{"n_layer": 18, "d_model": 384, "norm_place": "pre", "norm_eps": 1e-05, "rope_fraction": 1.0, "qk_norm": false, "tie_embeddings": false, "parallel_block": false, "init_std_o": 0.038, "init_std_up": 0.0438, "lr": 0.0135, "weight_decay": 0.0, "final_lr_fraction": 0.0, "doc_mask": false}
MLP neurons of a small language model. Each row is named by its layer, matrix (up: input weights) and neuron, and shows model dimensions 48-303. Each number is 128 + 32 x the weight over its row's rms, rounded and kept within 0 to 255. Numbers have three digits each.
After each neuron's rows, "fires after" lists the tokens most often just before its 100 highest values on Wikipedia text that the model never trained on.

L5.up1481:105114130144142123187151167117141165125165090104140200097163119147077186106103088126118149111149091135118157104200077088123164131104182161149103136105117141130130114145162110099064146116162133136062165065128078131176113153097097177163122127151093144046081108080132121154144106157087126122140135139200102132143157138082095149115132130136145137117138130139090148142103159126146115143188094139099152114153199126158100132144130096121106127129075129132134109120133071116131128101131138148112178144144141094047076152077152116115133164136093167113122061117100117106206084153132117197086134108142157113110168168164096165183088136095104092140129194108093110142112098116121152208093074154100198113100127113130119133078176172151130162116145129119143080127195165152149079167107154
fires after: ".", "-", "ist", "ign"

L11.up117:101146067094085118113127158148128115156096052158151209112167189170114103098121110153170178143163083171123162199121104108102145096200124101165133132163159192176138096142111171118102118167128139141231107091086123088157135157122132181131151089144158158145098130187132084122135140104143137123152106150126151125153068159087112187144024103121130147104099161146123132074116126105180160182131189121147117166126119213121106116103140118113148180104088124118124130116119144114114136130118161137137180163187117114139142127119095158121107110133173119113136157167085103108143109186143197153111194198108103167120137122158138185101134168126164136128152121126128137122095216182154104172109079145155177156124127107150154065143147131128139148106160139120081089125099130143115108149143114
fires after: "0", "1", "4", "3", "5"

L5.up251:090128151047124111119105153105145050053089099092133108093128124137121104148056084083145112150129053087152092110142137131143145205082147120146162093109118174169110187103092112116085121121130116079170115163083165118151122108153121131102118132198149136120180102117190136164121157071150167104190187082094100126102160131180141134126125119091164062116130099127149104172173160115092156133086134088149121138152156139198141150101134146091125126160042087121071087131083137094089118137187123118180120131127158097111168156136117139186067146093127176074115174115129081109211163105100137088100138127110133145078166180106127131166153139165139146051075145132123198130133169156150100149101126104142085096082155102109118142124135131144087107126083131128154113091100123089139120152110129
fires after: " the", "s", "'", " its", " their", " The"

L5.up63:046119139104108134140151114053163076118103123175089166125130115150126173109095100137154168185154150145134133132127166124139151160094158056124163100076100140125108121176151040089148098088136084158119097147127082125096075134106109165150172155121079180125192105161166164105137105131099147108076114122154152096124109160127146140135098123127099124154121136162115086134197120146147122164126139118125127162138147095198158151105146140129169107154150106120110161162131149155075087105177143116103163083131111127096132140149091166178151096120130101122098130156123102107149133093137083057129145112186176082123086063142163052186066140101116142071119084167163119134145151144092155146131120073168110188104157148110173129119123112093157143116131026105128164110137128099161115115097180
fires after: ".", " He", "He", " She", "0"

L7.up135:092123097081108185161090156095120146101065116137128146105169078137119129194196141118061160119135151096150116120132151119131132131164140118135118111172119142102100111140178146097121098077158132162144168092159158065098120118104109191071133102143151096081075112137123130133188118095155116106124189104100104125117124105141140193153145142104104117175180159134127151133118087080161116192138160099199109114161115172087090114134124109108152145104127089189124142173132118093201188099125096129148162158209093191152108091118182130164124080095157134115141154124170072107139120127171132121083089070222151187125116112174161150139134151121066128157118160123147155148160167112168180159082121093105110087156132166179132107139105131041133125094135094123142083147104125109126141133102106
fires after: "th", " Th", " Sh", "h", "ath", " sh"

L5.up860:139171126140142097132148124130128130144076179115104180158136155138086150091118078141124117136140165092129116154187120198138120137157132143124144111114194107125130196191197152119145070097098112085112104113073112165106148182049070134133161122129126138119146092124147114105063143089149115118120145143136088158122039148105168150148170177119079106089175138145162159131160193085103096173097086173092123102123088131150135101095163127166214145102092123140149141126119161177133143019144105134135195124168140117142123141139128100113092134141092178166138156138074078083111111123195113126179119110117158087117135091185123081162087179132105126089086120062114107139094156087168162177156149127108154196108139075083191135144103172163198121058123103194074168150147136147137106040129140
fires after: "'", " in", " the", " origin"

L11.up92:137129102115125181108150153181145124122069159044122154099041066141127120173049145086176126147100104096123099150146126086137105122187152082117116108158126188113099126099106156111146103148139122180177139118148134069066067159128111149132111096152175080137134091158112110143136139098141099135144111142143095154104192137124091131098127105090125116116106166118143095085146138142158126136125158127127146121108107183142148119198120128127183141145097096132076173065170138111128125123140130162097142119123113148170105151086169055145156153145057136129120101118150030120167090142078087164161184161112125144109142118131100152119145162123071155071094128149088123165118103137128139097084131141182112151138146098127091164102140145135108106138201131136135104097130105104216081180131132
fires after: "9", "==", "0", "===", "\n", " =="

L11.up404:113131107067118116112138062123088118123122080129136177118084141127114134052103114073136137072096120161145081093132079119164174155080090178089137141100136161113087125089113125143197180098138099096158159150143166110118098169158175212111140096105130107135137119154200119156137093111110125078099133155129163114047120108150150145114118136083106092099191160141165052095151111175163186177146171101095178119116086099111148120097154076182148145101126125111124136095137096140123089114176213102078107131121101119143143072163105204233111113131128104088187123139135129108184134185095150141104187135117168109139177128099125136088154193160105143110159109183137180122104176109100152138122141153082103116107136079158163079090097104116157122141143155107127159197124117150174159169103131
fires after: "0", "9", "4"

L7.up597:137104111097158111154120147097135164109122151188114153156197097141088160127092134138156150105120135112056064186108170130110136114142141128143103108065124140123124073097149062171164110122142138189132155124108148085078147128180124077157069130107128136175179080168147128121143186160173066143137149144128148164132113134089125149186125090105134056087118107117199089123107109120098162172155111113117178114145106101080122129074099075116119131132114116060134169181077118147147104103105105135174144107161161126104151106083112135105151144110096114059105145143155118145106133155155083135096067192110134129090178138069184147098133135118166117097164114150130151103112173137066142120124169104163136091121138146086112130114144135167190147100177174102135159180104123119085196108127177
fires after: ".", "\n"

L11.up967:140129153107109159103182157124103089102071114092082107097109146133112101161148118146172159129162163125140152115189148141094142107136079100114111186089128192070140161067074112107146144086165146129166089148138103129074138130202151092085123124116102120116116120118117090139120113139147137083132160159158144148105066061177109135144134203131125148091100070105128091092107031108076145120193123127095161193143122151100108098088167094131165158100089088112078176097160186063102142115157199061121071156090175133122120072193103125157100144127088128133136136150109161113121138086134090117105117092092147114143109104140168143157121096170123102159163155138155142059099157153136092052125124126102156198129092039068123150128139142133124075203189115151129157105159090110133124113120127
fires after: "0", "1"

L5.up1324:070082071098116073142075106187078155163113141063064133151137126136160137118111114142167115074111109143147131169130172151118106168062089111132096137123147112124111155196091135143073045203085132124213118134122143148086148112093073139142102140124127169175135109131123139112171148117145086094103148131141136101153130102113182122130143103195159074060146184163139148155170141080140112043149054189110119113127163111084161142150115089136150173191152132143156138150068131117135140145104093115152106121140122083164129124166111136058129126124076135123154164116155119170147117122121143094177112090156126129054091136121157188163119087128107149060194146122087126087153115108154171164120135066118097105187146109113147066170120144080185158166096154117142171146095087128109169121079142
fires after: "'", "A", "0"

L12.up1267:173125123104145168124121113120168167119135096106134214140135090092094158106135135163127148116125162078106117105136081168121142089117111124107104060142128136203131076095146115094121095156132157095117122167089114172113150112128060114087131137092107060122133104145153156174087103138221165145140112096116134110097098117130087084138133191031128099088152114143133113096147150132135118164141125132107123123194092123136151143103110088120150150140119101198089093166163146097110081160132159064145129102149143136087084052147155091150118150170126105132104090119161131108140133131113104120138149069107133111120117099120217143109143123136121084165142176083093167100170152149132076126099096125133122104160116140188169130097130103150108227146171184186110138126124160158109151146098121
fires after: "0", "7", "8", "5", "2"

L5.up1042:132133135085127154153108092120115176130115070078137168131134151102079134114097134134122051118122112132101139123157186158074089146207076111182079056173113154146168135056161106097161172118132132108159104095091132173116190146117111124074176150156153125155112119110152129127123129139127151123129139169122146100129151144148140169205113131171118162122157137126180138137139068111080165217111107063101127158168167173133195187096166134099124051135083130114120122111143139098163141092090138152143148166166121141090162116185114146129142059111153109140089135130121124144171126150133110121121158109093163107105130147154115073144087152107099138172119152169117122058108198160154099151119139121165141186177104163151160140070128121172114108072159120117196133134148100129113158122096158
fires after: " T", "ot", "t", " Ty", " t", "T"

L7.up614:211121175167180067128171159089098177137088130158096134129084137104149187187134107205112142106147125132149118135132163136155153120117148178121155094114123147130099192159145179116081141105149118122164126112106146152153141128128163147129090090130159153162161161190059131083150148108185168139125143128149147103112124143164121111150110088069183151095109158133100107113158167106157157094061131102113122068168140108138125093157098122165090114123090098119111118170116112137168116120155147103106167079158121113096158046138101162076106146137108191131127078112209171143078119098101092115109079102201103161091191141074134094146135119170066118144124127136156174099101137101148115084181148139175183106090135132057153071194166191170160136125084089133071165125197137111074142149103098
fires after: "1", "2", " he", "8", "4"

L11.up685:115173169179098075119148159171148147109134143185157110127115136141082108188109085182158151113106159122124190146162114149125082117145145172126116097139124147120125154148117082132130136115159164088081143119138185131148160099067164095104104135137125118113157135155192148094163123171148149133131113088074098122175166130108147090097074207138178159160092111131142112113127116121127108145172145110124100112164151094141170119115132108130126145158133113151069121137113066120146125148119088136109093164172131169160165069104116079139161132164083138087053195144096144143103124196126109141124131146104105180128130131174114163157170100133090190115021168126099126144144149112189105171129104117107109084150116162132101173141172105118130151102137125117119104100098138146060082118103101
fires after: "\n", " the", ",", " is"

L5.up493:134118101168149120115110098122061163158133134125085128056194105087085145077138167137119129104126091089081082148081123129114142120143171091150106114133138163082132145109110113157094170088133155127113098097153095125123139134166094106075098150125075120169101068071122108131092066159073145130191098115102172053108128149071115122148162099122037169123171093086112155116221174113151118178151115135141100113124165142101100152070106110080089114109112158100136140134143069061154141110110157079144093104157161118130126119128146131134159091052131135090141156115094098192147131104154100118095084103107102075174156116117110092151028184162072126120148166145093060065151111100141129068140053136186131184142140165116153079123109130160112180070209151081129174175074168135128138089105163
fires after: " T", " V", " S", "T", "D"

L7.up583:159130065148137084119085093123099123128074095120068114187126088148106080062157101146099172099106096172097109193145126121106136137156135124119138109111141135112077094105135119122123193067109164104135123164100126169206082144142141210121098148074120171096092073117101125158112122097195155117164119084092113105113116083117199113107123116127114158137137128126150146118087076088133089176181121128118128169134094160167088162120133145148128101128103185154087160132121113082120071148114103106115133119145131132164154145152143160151120065092104147155160168114131146126201140080086117060106138093148138071095155146093081102112065136114066118091081179079137153113132166073230099123127172068127139119119136069077149092129095241134134103130110149072121139197163096146159166166045116
fires after: " the", "0", "9", " ", "vent"

L5.up674:157191128101141155056157144132120134138096114114082105113139129157079138098092096114109163114099101127121076114181082139156113136130134144086120124132148112124111175074149104139182121132134103133145112152162189140180124144098175199148120133150096118150131129128105117119125157103139118081150129147109109085086105117144160110149106174147117122112168185152150159097149142116158128231109188103117149157129088137139145106102119051102175136124164113074115136107093160104150101095206177136081044178109128136142123129161151085221111084127136145146133216168123136147179130117158139127112115156124146089148184126128170108124068146080110084145173094108161127092091106188169113155159109122084136166127138116150152089188126155134113049117137093180158116102149128144094117084143094
fires after: "0", "2"

L5.up486:128091141105106159133132186113130170189147133207127122061135141147082150131149167152159158168163111094128078095129087145183150113118079142115072122095152127129139128114145130129177106145099190171118120131139114124163074165142100172153107159177109149095112119087145107165155144145153128131175104157164164139081140154161081105132124178133094156117180093120130120126146126095163140107174103115114132153123191094159103175150133117163101213077103117030112124138131112114149159069129146141090176148166117176117150120142102072165176103175111194095163134059124143129088166113123056126134122128098143147101155132155129124165104157138143129132169127160133158093168129173153133114082143098159170122090088158144078164091097093209115157115157165113128186107097093120079174149108142
fires after: " |", " t", "|---|---|---|---|---|---|"

L12.up360:091123121081091092098193129193174145122086096150138175114083150155169120125129082116156097153157115142160139158137142114124156118102128117155110126212148174134151088150113134120082123146164124131054135087156132124139115100130150090107119098098103099151125044112167150153093144121146077125088165169144129087153059171151123109135136130173083165194147105132127179117118131105069147054136157104091165103145141094142143084125093188104130081134114099128077135066185102120157110078133139129179141125083106167100086138113117126123118088091162159157121110195111190094133157116130138175060139126110186114102139083105119109183168104106108132138162171117119149100160076116138076152160057142168109183177142140081130129134138121141129099111203114122065166141129127114197128116135109
fires after: "1", " de", "=="

L5.up1143:135156088115085085173107135077128170102146074104121162148181190138153120079125132118093073141126104078193119137147129159150167217142144129154155186154129104120128107144129166161191162149153096138109158100129132077199160186116103150117157099118138151135120091088151104138078132124175148099149123128130115140103110160116088083114090157095118180138139100135144219104133142124180134157131124112114130097185115092106118154160135117116139127080139100143137170116162191196103099169105154096102122154188147075126148156137140189181120130077087116173149138087152155111167141136166149173104112129125150160141098140138102145115150183159124163150147126138145135114129133104124102153182159143111132115137129150134081082145165056116164117117119117107123082073117120067120055070157106
fires after: " A", "A", "E", "T", "ad"

L7.up147:144093128150103130127109113125138131111072148176148089149183163130160120111148108136170150151059113138139158140105090137149157201142115095161115101104095122172115149156181133207173135102148163105145059065118104086148158140154134145107074068196098115160136097140160151126127097162172135065189146137131092124085141073169117114129109176138172114144125193097108101171102143119135150108137166138110134096149124105087167136144111096084112163132134180096140113185117121108117135084044127034173104146062232108084166095104118165123115129147163153144135157164191118107174116139104164085163139104101155171155117078108084140156170097180171173124081138113109136162178107129166167095136190116110170099090129072148151166176137121127178152136112174137096132175105094146159070054100162
fires after: " No", "A", " a", " A", " |", "|"

L12.up1120:099104141119133156141136033134135155106097144139115178090124082103163056149104130110128189108135166143118181141090159211124097118133156100106167124045154115150205128123154107082146123177101166070134152116108120143108125142111170133185098068098129113163099218148169203082140139154148155146167143107129125073184078107118121065118123106168147163151154104148064106139156137121106114151155138123132128081145072150111139133126144112124156141122139086173158139143125129085172107148099112092143126139120184099115112177074108088132143121128099156190164057116139143172164138180131101113092087160177187100093075124128112135154144127097086124132165117111194160136108150178128186138113125082098151106101174095086174106109118195118116123122166126116163089158185147165125190074154102
fires after: "1", " |", "0", "9", " "

L5.up704:135133094111150109113139164119132162165139179132132060166134163145088171126136169151191151150122115199083119168103086145174170091141064117129084148173129113130125150059087160111170107136152088096089092094128153137112099189156071123091145090151105169152042115114150074150143108118090182175147105128151152144113166115047102203146125125135143110127092130143111155118108175136154111093107147113115172119114103090153135112175086115133157126116141145152137104047141092144116169114175133159104126127114170178137136100133157108151169105162102152118074127105056158093178153112178094153053124179120081132143126100117193116092139189135157174122140136076139116188166176229106100130156123069143116132097147099108149125111130181117128096140161165096148123127150088075125091121117146
fires after: " L", " B", " Nor", "ren", "L"

L7.up1387:130116146156127123118236087109034129134068168172103110051141124200168138094176137133085144127144125166072079159117066126164112092111103129131144115099137136099134110128120111133081126131155125235148154117074109140062101128077143117141144136187078093106153150084096141173136101132138140119100182171105135198139126113152148117133071061170149145123105135128136116128157187156078106172152129106162115178137136139153090099104085069124098116116152136142100146116092100089096120098156136158111140119153111133163097119096130125160118155119109129076148108111188113100109158184077120097139135121113090090125154094076127170102114179102090134072168113107101141155159164192154101121146123185108105113059142136106175161092127161073088116133096115167088150148134119109159138114137127
fires after: "1", "0", "k", "2", "3"

L7.up380:167138125111133112122160079142093107101141144149148171154178134155122125093107151136135109120121142092086119153183152183128146094175120144161095114135161111065146119145190066107119100097180134160087150114154149121131104163113137136103104131200138134077158083119188171065119118138115106102146123094069110181055200120116160095084138100130196157163172118148135113157125135113148155118140115129162089131163133165183113152092168072134144072162100094143158140108189109083132187168158053130144115120090204147090134074098112157157101131166090143136163107100157151122202179174212096082131118122111129062126093098180180133162151165135104143112110090153098145132111172083117130109115102122203155104098095165115107128094116156144155144075120075142156127080094142113130147120103141
fires after: ",", " the", " is", " a", "),"

L12.up471:157102032121103161143060120117091097173110119136099112117155113154060055119178084110139110149163153133101094142124091066130195111125169106117137080052162159156096128144135105102111107201176099125130164089065117158153172170092143121104181181112113153157132118157115139121145156092114129147204112180103148073155136158096129127152163156136136161106139131177121154085151142085160153142159143159163092118141137120072102137093115156082125178056104100134096145121177137123132147140147150105187149145140149139079093082143061217121135102096169212143129111098151152142116090107109129127210173167147122113125136148143147105135145143109130135124135191111158121103124131107175113131152130093116179124115064158180120194128147116119169153103144147109130120103060112111087149120078136
fires after: "5", ",", "1", "3", "2", "4"

L7.up425:124078107131109172191114172108147139141156183127127143141210149151069141124097053097073134115158101130124120089116145093120172149182100124187133138134210126174121145189139159077131032138170167119097160104148144141056037146104109141128154091219101088182121129120120101148096135123093111130149112158140155108148126101119129133088160096145126126113116122116189094117150110076147103115111149153194127084121127146099203207176098130111090100162112130110062125125107125134154140116122114170122151160134098094080094097167143131160152123113118154124143080108088155087072168176121135057116103153150097145138090143129094128068145163137180079086136183136083153114116193085121100093113148079158124170108123120149118134159159105132152069106092131134101203136143094155133094153191137
fires after: "\n", "-", " "

L11.up582:171126106117128175138208129165157096056065136121132068119135151158129127170131141138097158091185163115128095130160123101137166109172135110129165106130144131128072172119063118135137141128128127146184122138128111163175137120122092112102098132154110122124164099074155157160146141143149134109101140163117162115117130168153088126047071087120132109146145153135135226123124094140135086091153163157112108081177132094139135121132126118141149131098150148152136214125108109170182208097131107069134160157117123193133108084061089137081080118106172113143081052126153140135139153113105171088126114190146107163111099075125144080173136133068080115131110135090106128102111114110119117123094127024166143135155123130152098163160110090190176147121170158140207155069047155136084126171152183
fires after: " |", " ", " −", " R", "A", "1"

L12.up68:148121105108122128105146162094132104138155147066125146124127118086127110139104107108157114157128171178140177122186091095081157109178146141137151103174099125122155105183191161043094139093133092183140153104089134184152162186120085118134105063160123162125118137145101081117141136171103094124123091221119161128103144141128119075119134074103184151096107148151209166012126069114152152138166141122135140164116140142125104120159178118144148187134109110119164153134146180157156155103124191121157175121154112125071185124139147151122140164122163132099075137103112126166149078133129180106114171080170056153133099125128133142107180085105098160182150153135120159100138169161116140135100116080153109123136118165195073098118140214183156172097146145133130122157101117135084183121137164
fires after: "4", "3", "6", "8", "1", "5"

L11.up1247:126084078112091112163197086157148157091146112127097171195153104115074058099069095141086091155144098163111101182108120088150114105148135087060120116110140145167096159117177116101090105151104172123121184135123108042190107070167124141084106108087149087167120131194185195151126200165125166189129104102148108074126142083147110156136134138130133101122097118120088134142190164150112129130127127151117131145127141092140155163110096108123144074116086105154149076134202125109058109118139091105049106198114104119134135167139143079062136169143101205137101148191097095173150070100087123135097088147102137176071100122177133109192138143120125132085132137127097130126150137110115126139160104126163088171100177168122096090130144107116168124125164146127101128180140145138152114107132093
fires after: "\n", "-", ".", " (", " \"", "=="

L5.up1259:083144179209101114097223163146077149107159094131137129093167125125105149106135141142093152114151097205140099174096144126130160059125181122136118155123136179130091116155105149128127186095155198151094114150067114111127125144104111118054189140146140094098104065124082117170156168106130186102105137088096165148140099170113130146123158133102092179118157153070094169088166137108114156147142127108133115145162150136112124149159109130112105101160159153127116195127122082063138131073149147131136145122137166177116118068085129198094112082136130103108143120159058101143131118114149134117117112137064142099105063120086161098115115188146117095181156124153145127064123088153193169167214094094128145099125166108146123126073100164159081145113109073099113118083151192172099108162099135
fires after: " |", " Th", " t", " ", " hon", " T"

L12.up10:170159116115118147136174120158153154157085179121119126110091147107108160147147080115148148107114166134150126153137169163156145183159117107154110130096145122088126104163089149127124113080165112155092106114114096154085122087167120149118124141140112076172170151146096115113122142127163145063181104110127142141126112094137133057121163161141139131094047115109111085126123121140164084097073186140083179075126089123131130162139089150098112120102104117100084091121155145098192105100168119186171121093131036106159135050150086196133105148187125147148191108146121138093178184137144146111133125187129151051106183119149072135126100132138113100059139111075179194180131116111086120100111132163121110173146134145135083080118154143092144079107158131080135098160205134114137151104116064
fires after: "9", "0"

L5.up1533:144154090116113133122122158156124168176152107100135162150101061069146126118159106094123140106136102170148118119084134103122131115116063176126114166121126117124145145119143203170088138112144146158161147134195097066151154137076118130148116120185100168117159165145105101149154116096120195072099136113158130158127068124070163134063182137117180157179162124131165095120076133074134109119130058091154185133131106154167097129066125096135113117058069065124093157143111134085178098139093127174161091147130173092100140202106107159099121094052080145076121142094127122114104164086139137144140160153177125123083076108100128077168149130094106091124140097099170153093134119149149152098062127174126079058102102125159116135190098138084102118119163055160151154167129123175121125089065113
fires after: " ", " Sh"

L11.up364:137142149148119096105144132078155065105125136127080158076070198136192135183181135154105140116097121124134147141137200118113104107120114211164164147138194105089120104125106143198173089089118205139103221139154146128108107144223042139043114050126151162164155107159091106120127166144080135166149157152130160148111111085150115185099110140161135129112147110155123115206113151114131150094140128154108122115136130111172088138130141103156102082139126193072138137128149125142120132116143092131139098069117094128106181153132088085161105127072204151134087099150169097111107112125075129097130086160137109116136088163153097127085180069115146127128051170103095129129149154167152073062123183110181100154104082098132164154126132088086129099105092114077145131124169149126151099174137138
fires after: "\n", " ob"

L11.up223:144096113065077152113106126186109131132135153106119122085165173125073143080109087174139151130139093134115110085163069117126166106168163124095102163157155140124120069127108083102119092116159146131086124123159082153198117151155120132110104161155156137160154078188072060092082100131124165082121105133170161092091103152176106123141149100092110146170120038077158111142171072113120135126105096133149093139113097164154082131135113146151124122110181081118172156141131152145143156187154133092061097155059156120134144160146098213119158115082068128072153178119058056113075119115160111149109032163120104123145141101122159073138074106140182166102127136087144061145087131119127087132112116125117087081116093075160162128117112165187126072134105147123111118105162118132166128126150166
fires after: " |", "0", "6", "%"

L5.up1445:184107099111141101103144114146121153171196155129150159163095187124125147127087177050182146180115193131099186115135201147176090104103174082146137067096106111102120133074181096161135176112095052100077138147105094129149149147127191072211104109156150113134088132152101124161063161119122138176076148084098102135136121165104180183051138123196174138107196098144098178142097172097153128155113143165107118164169105164148111102162132158097126133116132101143235170144119120156124126106108056149141106151123119165105108105141162165138164141142125110191118067124122160138141103182117128131132127123109138101101107202153136125129152129118126145175092157139127100120155099088097216119131104102135132170113126092184150119103139091140155129157126129174173125110144100101102172125107171
fires after: " on", " at", " to", " in", " age", " m"

L5.up1507:133102145026111133146146121146160182136182091105104131161143109086101089061132175119063132145083136166113184115116087000144137140163138099126145085161045136152072154094132073131161112134196132117138071126144083100151103187115123168121139105126170188156132122109138076132086089112145082105203142070118136103125161078088128102120145133127100141065116138095121112144089122110147176177138176156131124075137148118146096198149116115140156184103148125142108069083113141130145088119149096159147121101122122175104139183134153134160205072134099109123149080084123052088182116147126137175130120131129105125110139110098100105176135189162128137130127081103214088113110132148087112170137120161077143167152105142126075118124121057109130127123115108076149115106146180089141140174138138
fires after: " C", " A", " P", " R", "A", " B"

L12.up1418:184149072183100159075047141106101127162120142109163152095142156103067140106114132124152121128121117116099099074138148123065122111183078197091097131112109051152126177089081155177122136054095164097157102175139083102128091127133073102130142133160075112120131158156153098165150135112124085105175112140066143065090111114135107168162132100142148140150153105112167148110150087053086089118094156050156142105106115141157104128088156114110105136090123149148078112188161181139110154152099131146161121123179131121132152197138131117157196127143147222146096069112160110177131169137093137151120159165140093091123161089093113137101112093097142159107109087045184157126162167178059101160125096159090132135059129112131171104145093162146151115098142134140106108133109133171165155210080148
fires after: " |", "|---|---|---|---|", "|---|---|---|---|---|", "|---|---|---|---|---|---|", "|---|---|---|"

L7.up176:129055162078065145089070115092119088065067149059124166133129110190185167136125132154132170161129142108123171115136147165099153155090126097108143190195143136085128116078129166111178086173106164110094155138153178156181117150146139144153085114166143116119101108119131098170191175136113162100103117144126183111077125146097123089095087153183160092105139076156173109059126168120122086115142120211112126110124111112160077108139079157092096059153121108106082066151107040177133078180150121131100095125067116085131154063176130128070071089087128091086190116148181109138131149154148120115127164147147162127206096126105112130064109145176146160154093154153103137124113139182091091111116088108053152127151154120125118108199119092115114135113131131122128150123150116078090078089080184
fires after: "-", " (", "\n", " Com", "D", "ic"

L7.up397:118189126126089135068113169146172111166155128090129115145097084157142104092080097118128074131177082138131053111148159190102150113173135141124167178190123155144157060066155121190093114108180138100131121099092153132092093114152169143141127120162190130130111110133141118071125082090103156143088166084096086118116075142109099147150110143109127133125162152094134128080153140054116131162131134060106106132112174124142110065137059207174135075103120110199107157140063124142132104083155127123154118112126144138118107123080072143153113050093083103127142149160142134147134133134110147051138170157132121148177133117079132159107105176108100094157126131096100155094152083078112161092118109181133084088145077147054139149113167168133130136061157119131161134097178151140103178135132108
fires after: " ", "h", " |", "e", "ath"

L7.up1224:125119088151081114167109141138130189136141181105074094091062070132115115105138105168146101182124155038090166147156150156141160078104114051104103147052107114124146155133182087122100163137079162168044156096135138086160124162151092150115115114159053131144143086161151166103084127137141079159095165161107101106145101119118139098091069140181148097123115143135131191079138093145080184120141179146160165134134132159158106099128112172096131144124080188151124119134134115145128137094133143190134133100112097109138103102135179190125141145100035106135180068114162118171117128108117123086105174136169084181171081173143143120183129161097117116158080118164105113179174170111140119134150121128148188095167086177114162115084183145131135146151099139082118181087159155115147135096127121
fires after: ".", " /", ";", ":", "("

L12.up88:109091131218156139171124133186106109135106061102137168100122139069145102123122091113131128166111055105166129171121095168087163089139155123117124126107116023100090155149121154165084080158142174135132083057078147151114125110138117180090111157147114124105101156098125131115122090154128179122126124091093172044115119156199104149156168093114104130126108171114101175151147120064155107085149182170092199108165100152132156117110177079157089140118164163121120085139161182145131172118086147051108125131131164120189090153124170143117121118090199180083158093154124112168137169106112093168184131125121120102181139116126203130093170102078115154113111085128114093097186134181054065130136158193104113140154124172123152155123110126148157121121123154115130119134151166075162154150149158
fires after: " |", "|---|---|---|---|", " around", " in"

L7.up375:133135112164144120166062173150162112109112119142165145078124152104072128161127061089138088141130074131075176206158161094178104161127143084126111105117106122108085158112130166153130160135163153136130175123127104088184185137145116180106168087172132203123163113139074130131177153108136152144100113091184157098126124105114080102098108133099196112117156089146142131154133108095151166095131143128117150140140105095177099115127113124123134088115149138069129136141205104112121153121107107154105062102094124114173164161139095117154106140083143091089162135136160138154215149123158158170120136144134155120109075127143170079069090105123174161167118102155170123119110109091151150086133140102130125179159178168086127122149192137130121078116130106208132135141031100111138119065136141
fires after: " ", " |", "ac", " Sec"

L7.up217:093107146151145064157207118106138093155149121085106121125165170094084177120175143155146154139136133154173083113142120144153097122132130117119085104090147173106136122144073097134140147109132126180176122111164094158101119101111137098136118172139118115140182191117109122078078153114098141102139173178109090109108162165096197129148107133156115133149097138058126062091133157107104148139107155083128095153130120148089130088131074142107119101149173103153073101090179117049116177060160074123098206141097093113084163084109089133136165129072132133128188069028180145109098180113086125108139148143158119179087132165095153174227108162196090125132155102213091140154113158169157103125182123131108088109142123128122207114131136148187178184065134115138154130076101102110176139128092131
fires after: " |", "2", "1", "ford"

L5.up439:121127183114163083109105171099106180128136123157121051200139094144083126149145141053137132088151115123101100113150112064127108094112119115085201129173119137080117118108171135139159106094099171112045095091100095077083115135170140114125088180144097093213056137080120083157104130167157190120187124098121142141143109099113128109157079090101147055175160094094101136125132117120081107146109158141109132138172110122082096173098133114144162127063133104126149141205114169119098111150134122093176164091148108102104154081112077147103097119175092089196068121118157137130130125145185107120147151099132093151155107157083143114105077110100149097116087126079126115097108186052118119173099138165084133157128135152121109130079202116131148160046151124183123160142150108127135097075187147
fires after: "\n", "."

L11.up1173:123126152150137090092138148164150127135110119113120135114183197107163105080150103112135096135128125142186148162112176097146146094166130131126073152153136160065129179100159160124180077100184153156064130080144119112107150134123122166099071196132182069159168112121126151106086061017124132099129132067200090086145042061087177122165177182111170059064144164085194098128138105153097137094167119082111133124133090131111126130125079069136121093132161136136079144166088162161095104127186113131122096112095107136126109107127128131170127163087097117136138190108121147172075134097105150118091164080124134155111122082176091142174102175137134071203144101146126182154155140116114146113134112123114113130107101080131113162142099155085134100117162049131132125096123137131206085147176141
fires after: " ", " The", "2", " ("